MLP neurons of a small language model. Each row is named by its layer, matrix (up: input weights) and neuron, and shows model dimensions 160-351. Each number is 500 + 25 x the weight over its row's rms, rounded and kept within 0 to 999. Numbers have three digits each.
After each neuron's rows, "fires on" lists the tokens most often at its 100 highest values on Wikipedia text that the model never trained on.

L7.up424:462500520496493472469511516480547481542544483496530487503492506493509511471479474510527488562502489500509475518520521492464489493521470496480495423526483487515498526461517493523560501531520512511510533504521535533436498531525495477502530480475519512493520463505494499477507498492492463426476500477549527448529513467493511485531452472495516496483500470530496506525513535501508497543482501480486506482506503536474504549485506503485518495537559456490525496493472515482510492507468511526520494512487490445557519472509497504466479535546507528519516509514496506513502495499504519507
fires on: " ", " p", " P", "p", "at"

L7.up775:486508469464493521545495517471499507488515499540513487502485515486551497504568470498560497474514498495498522515474470497492482499506505492496485437489485497459532503499508494533472554526507479540462496546540508501512482501516512514480493483527500481492498519520490519527519511507487514473518463510475504544588518517515470506470474473496519545517518502510507463488509521536488466507505520498520504495555523474479491512567541510481508474510475477488517481528502494509492488529502525529502514464462464506484435469515481540524522491491457506473540501467492483537473483475477527504
fires on: "as", "ic", "in", "u", "ric", "ar"

L6.up501:505485475495506482476542528507501487536503480474505478535479519459548501515509477465479508493528462511521545488534485486509469473517475523468490550470531527503513489512440509469456460476477497487460437527456507520533494528460514471498525480544476503453488466507500522530491457498467520501537521535539534500510448536528485468499524515510517514525492521508502479512495509518474482520511488520491521489535482505483465517472473524502508525516505478497491515473530487492499459502468526505508509472472457491510497520479527464512501524522499565497473517473559524503556501522470494521
fires on: " H", " M"

L6.up1501:497496473488486532523488475510542491515466475471469532490502514497478538523525482502477455518521530518537514498497513484484511516510459522477468517505485497506542555505483498523510479518474519509476529534491482514448495513476507480455541474504547515461500484516477472507521543533556489484503513516463507481496452493510475471498495497478535506545539484528478519477454533484499511512445528475517545500531495509510529454463515507511489510535477555526475528489505484479514454549463475499504469476459523489487497506459500501469488474497537522474494518528540494452561516479506507513
fires on: " St", " Dr", "19", " dr", "r", " st"

L6.up97:505480485418469457520531490486485476572457497471496543489495473469520534518538464500472480505489543482493480501470528483510510511531436473486550476472484460508500515515465477511482481443522524495460511512508501505501447508542466479515511490506502501507535518487497509525509511462518537478489536518478517538525483514497481459470522557505506503518464511508538527490453498525508529494475500516476455524484503496535494520487512533491506499446522514520491539504476500449549492493504523472469461486487470508479498457498494510507502501514516536498544486521480508536492510540493512507
fires on: "u", "ur", " bu", " Bu", " building", "o"

L3.up494:476542472480474470534467496485489481507443528479475528527446502475474460542555494490507474507517525519492485502510514463495526502487492471462478477526473531467483453524510503538533508536468477508507545544502483514473471479511514484493499551523531514532514503507467481516504499511479479497511526498481507487512475517504494481467520559501492480515473508485470488482505494483494488479523532552500504484490490521513477538454515518496483460502522498550499511538511509511513473516488475511509501444456471479501452473523512541503520481495486528497472523530454519507468516499495439484
fires on: "o", "e", "a", "u"

L7.up630:500508499498453503494524512491544512485455489486477484499467492483516488505557525487483452490515521520497503479528480492512543500497499524472512536547510553496509510518502493467456501479494528516494491482526517547456473523494496491484507476467494512454510481541527481490486478482498495470440470464525486510527503509535463516480523491463503529483503504457490453536512485477498500525462481476481532498469535471531450474531493523489446492525501526483505472520499496522524460481573477489462508476507551498491456468484505525529489501501485520528477497489549466542502504529546488516
fires on: "al", " de", " al", " del", "es", " Mal"

L7.up305:495476486496488490497512513489449498509494469484522498455495545523476524527511479505486493506485528528497525576525503515526470524530516501511492523506458461512514480506512513505534473490517451509502502472467476539496495492472483499505513503534493509512526507485493474523461467504472508483522513576527448508525491524493507521521490520517491487527505484529440459526536472540456486519483461483454471501517494567539519523489516524481498478503535472552494507493486495505534515447507512458504511534502545488513463513484492505501485499500480486481487482484493510509520506568495476452
fires on: " T", " B", " S", " G", " K"

L7.up925:509496530468482504537462502478467466471528498508512462489482534439493527511494475478525509545504472497499508514502510450514528538473486544477509463465494544475506489522534543513479520479533524493563546484500492495477509506525501473506511520508515485492480506489480566495521538521503491461485534548502454473502493480508453499517499480516495464498485472478522489481521516478489473520470522527561505518493530506498494495501474502501516464473511515496494467466495551497501485476547507460486498475520466476514472487493496492529502509483502507501489536510528484489481509493494533498
fires on: " n", " N", " m", " be"

L3.up905:503510482492470498510475474512497520549515496525532496484554487500530501465513481514466455536511484516523491544523494514480509509532490480463533495506513536509517509463517484530524500511475527509486513458493494500500491508494511500507501506542469480483559529478493522484511519471483461510539493506467518541538475465521479500525508509475508558477585491495483503478509421484515466485482551451536487483527462458508509534524474500545490529518505476520559463487478494477504491511499510467497515563533460505520503505523506511504512495489463496495501518512489486468510482488424567590
fires on: " from", "\n", " have", " to", " across", " the"

L6.up1216:484542509501523508506491533490483490508542491513498455506477523496493474479486460562517470503485482499544464479532501504480506492527477568509490459477459505512532492510485519483507507501481521494535517521500519503509503514511499477534490507505483497467497466524514501510553554530507501500490530484517505508459500476495474488523469472483493485476486508489496491494498494530491510541539539496518463549484483503484503517489530477564501466540499508490474517530500510520503538527495505520466487503508487493550536500513502506498471493515552487525537465525487446508475541519482496524
fires on: " ", "omet", "at", " mater", " to"

L3.up370:531502516479510510480489502531504508543503529517509539523532507485522481524513510507548490532481532505541529476464498485457548534523523539470488455477507488496489468517484485462484524488502486517478528488506534521487490495496515501493512496441547503540550451502520535493487522535484513528477508509492524491520498477443542498512506510542518501498549494473444499494481492507492496542493492522481439554481509502486473532499507497508504501521499529515480507454515471496478468461486528475504549459447495492504518453465525496494530513539498480504499507501526474465498517495482480503
fires on: " the", " this", " This"

L6.up322:541530505489503503482486505460508474501440531461471489515468516530506462473532470482481493500490487540544513482480493498548508513504511470497537521501523505463446527495530536522415476494479492518471494496516525496516516528526503476450470522500544522516512458516490507504506514518568432503492542486518502519516523497507520529563474487435496497540507516486467453529507494494516542473508449505497491520491495514477548496532499504493487468464492496463501492503480508525503520473527498502498486508517498511511500489511487504491498498545490505509492506505569429442546531504492516476
fires on: ",", "i", " (", " County"

L6.up649:516486532484523477495507549469505500463480490501489515530499506513480471540517473479495473512552496516508486533511503485539491515497488472504505488494516515524498544488487477481421501499543543483498479492505504533494490517503524501468484491459516528500530463480534529472525453490516483518491501467541516494525509445515515520522530520434525515502501533514541474497490460523547493456523452477485462558438501514495534537536431517498502506511510502518507517541494514501487503508470496489472544497513569485502486481525498468491490498489488511531505521509468488509510506466495528523
fires on: " (", " and", ",", ";", " "

L3.up294:476508484457492532535497551534527505538483525542497536530536480526489529496471555501492477467494472511519501536535516477474525491469481519483523503513510527458460488566495506534518488488513549521474440552488505516535511537480461499478485471509512489517447481545497480487477480454547495491485489532523555467498538505432527487488534463501478521495509499474474497518482461520498531501498470463487545514472472477539480464517470474520510529460491523511506503529494484533528514525531521480466509492544461499537490525485512557512537467547495505494492492516523485511522510449479538509
fires on: "er", " and", "or", "w", "ress", "os"

L7.up605:512557496513486473498533494499552482509506480493474513470505491485551487464524472544511457534508482523531515533471496523473477499508510504476488489520514494453495503526514505517463547521551475508495503491463518500500480514468450480473511526483503525543513488481476539457539538519518526506480496455480500466498475486471506480530530463440518528485546528519516485481489501499489501508507456535511504475458508474488495520524485541495522521549498537511491486467463478545526473523495550478494522514519507492493535497481500467513502520482512489492520503474528486469448489471519473475
fires on: " ", ",", " the", " D", " (", "."

L6.up130:490528539505474508486491539519492475472476534468484500500506550470527506521536468477514480450495487478505532542513439515486517514496532521513511514494487527505460538482473479485482486449559511527472497492544471553503477459480492490524499515486466536495516475505529510509477499501467486494460528498530515535534503518521459483518472535444477519500483481550495511511526466509475506535488493464472446493482521459524524501513500522517495470492525524472495475489515513483495465536511471521468505537488465505453495512483532537492524532486503494525509484489511505485470447445502472489
fires on: "al", " Mal", "or", "ar", "le", "ist"

L6.up1388:511489521461501521504507499469459483487488543525524463522465518491464480472517491483527471551485475477518494497490503529454553462468526524490514472528551494493456488495523474489530560505507492475530548527504486491480468561517470502500504516488533463527538486540494505435520511503518539479475472520500496521496526460522544520453479444495489498518500508502480471492488511490511483558551514556517490499538525482522508493495519501525484482469498476535528480511487507487489487507533512510458511471522506468506533494575463503551519462511466500514511499475520511471527512494503488484
fires on: " n", " m", " r", "m", "ic", "w"

L3.up592:558553473507506509490514512475498506509510544457476470497469501509503496537491489533504492478504513550472494498537498480463479512497476527461527570510551519474462514518515483517477525493488459499506473498494522455479527524459512515441455487509503525531466486511475492516520506501526469511471501495480526490504547459556512530501474488484471502523479525486493468527459532489527470489464510535501461561542460533517523504490502482452487458525505483503467524509465496496525519522524497486486511464528451511512520452504517524531508471489476471480494508460467497552517523474467503489
fires on: ")", ":", ",", "\"", "),", " ("

L7.up199:547480487513495471504502454496467498509496458501526503453516526536502529477508462525528540529480484496473531478470477496484522525470515461495478455487484531528508497490437486496478474522476490516503513520482485494486509500501452498517534518496539529505513499475471489503548472469554475510487504468526535524518490523529525513513487533454496566488498470494484489487541508510543461496480523470522535454485499530524545503542476494508485504501525465517510519522502490488495506495545528478482519542495460523500518485519504498522527467465502537486561489505507491514569501480473525555
fires on: " in", ",", " to", " of", " and", " across"

L6.up844:490473532478529504539499515484425476529502484474488485515520523544499527470498488456485507534476489528498491458463501480500512504543503553497469511513526508487481525526520530491537471499546508536540524506481521530477549506476510503507519469490506518517493489472517538549472487498488479473507537520516475457526456525511519458538475489495467515486508499527530458482472491508464502465475454514477515454481518508532468515505463519494534473504479500512466477536462475501525507520498506455503522491525538507517534503523509478522466471535481517484487484474528523475537511512467502480
fires on: " T", " B", " D", " O", " M", " A"

L6.up1146:525479474470501482479515499518486483479539469516504494502507512443530486482539512508510504547487513495494493499525514511473517469502525484518526497528482529471488467507527521545461517500501534474505485518504542510512484539511485494538530517520487504486530476472456481449507552505510506456539510518499487486528482516488531470505522517499503487481467461524549499493489503523471528531497530486517495498526502495453481505511561506535490491478456485477504541499493545487459514461453487510501509519511463464494495447502468492565518458499508512490475512548544485497485551509497517474
fires on: " N", " n", " V", " v", "1", " se"

L6.up1394:495471500500510491537503565534476502489513500501525471467517531472512455506491482518470464491507524508517542518471518500511466546510480513552502480529511473494500504494475503463531483552495519525499537515480508515449433488481497505447512477501516534520490485487453533552498525488553473473523502505461484455517468523496488479507475529527550514516466509477486505544514521562522505470489464462491515474521467481501558478526523540483481519494485484486480490516495506505500468505474531474483537494466544520504478471516501504494460494514481537479519486492550505475502539538489518492
fires on: " g", " B", " b", " G", " d", " D"

L2.up824:514503488506491439530504458472538493475487499497499487485515501465515508516489510501512454505486527483496518455494541521474519542541497505496535505496491481483523539473486524511540508436502514543491517494474452534536538458494510530504456477472543518521471469504505472482489499465482459524506527490472510536523459520504514473528513526505541493469470501520511500511499470469555495489525476518484540523504445491504501537512482496510465525489455516515529558531542473528471466488504488536483484541486526514503526540489472491487488507510502484471505491528525492476521506479476514484
fires on: " and", " to", "l", ","

L2.up720:514544458485466501529500526495494519514487524484500487499501483477482495483502495500504514532486470471483517557532519457470495471497488515530450520469526519429522513508522498520526532490530508480472500529483485505538504508463495537510554517528467483515480414471450519477474509500487477494530488510476533479475499538525500487457498506489484508520537480474498489511509435458489501524524495462487528503477517491481502503520496517514486528519532527504500484525521471532538517501470466488500493508524493509501499504530533474535499501542527524520499475529533484507529517500481495520
fires on: "er", "ter", "or", "ery", "mer", "ist"

L7.up992:495503443483445466514513515501531506476502512496513474506491506504505473485501514509498528537538489470506482502460462517488542503521538511517499499493489424527516473488491502489462484503487539518490484455506475500544500492474504529474535511495535465469472490499539480537501484489486536515529506518507514533564471466494482486455498513462510519522518470502518510492532462493513502486493484487494506477508486490487507464504494526491488487487512507441517531536498502513500508487487502495520544490441525499540510510504490524499544478499479515513464486555529574487490515496455495469
fires on: " H", "\n", " and", " Har", "-", " Bar"

L7.up998:468516493487489482471509493507476516503504507470477486474477499496526464501510503448510480512500532513537527476505484531479475557494478483460488558472479524534475542522518494475471515500473525509516494463516512490518500523457507565450539442526474457524522481467488463543532511470465509493528492501520532504502484531484483512500552488483532496530511482513471520509490497493499546491491494441492510469533479521506500522479540488482507544525509533521504513501503523513532509518452483493474534497465516494504469497512522494505489533519515532495461445514527523464544516516495527483
fires on: " H", " st", " Ter"

L6.up874:506491485487432450495519536473495488479500546480479500478522512503514495524527504467493470513521487513505581491482510482480517472524498465490502516521481513466486512498522502482469517510535529501512492505508502542505502511509447496489514508494491484494526474437477484514489534532497484499469505533545528479507488492542520510488455502494534489497494524472520534498491515469542542500488551517511514468506466452489531509511512506507509484456490474500515492505531514532497514505530482511513526464497474484472485474459556481521508516518468503509498482535550473498502516488536472508
fires on: ",", " ("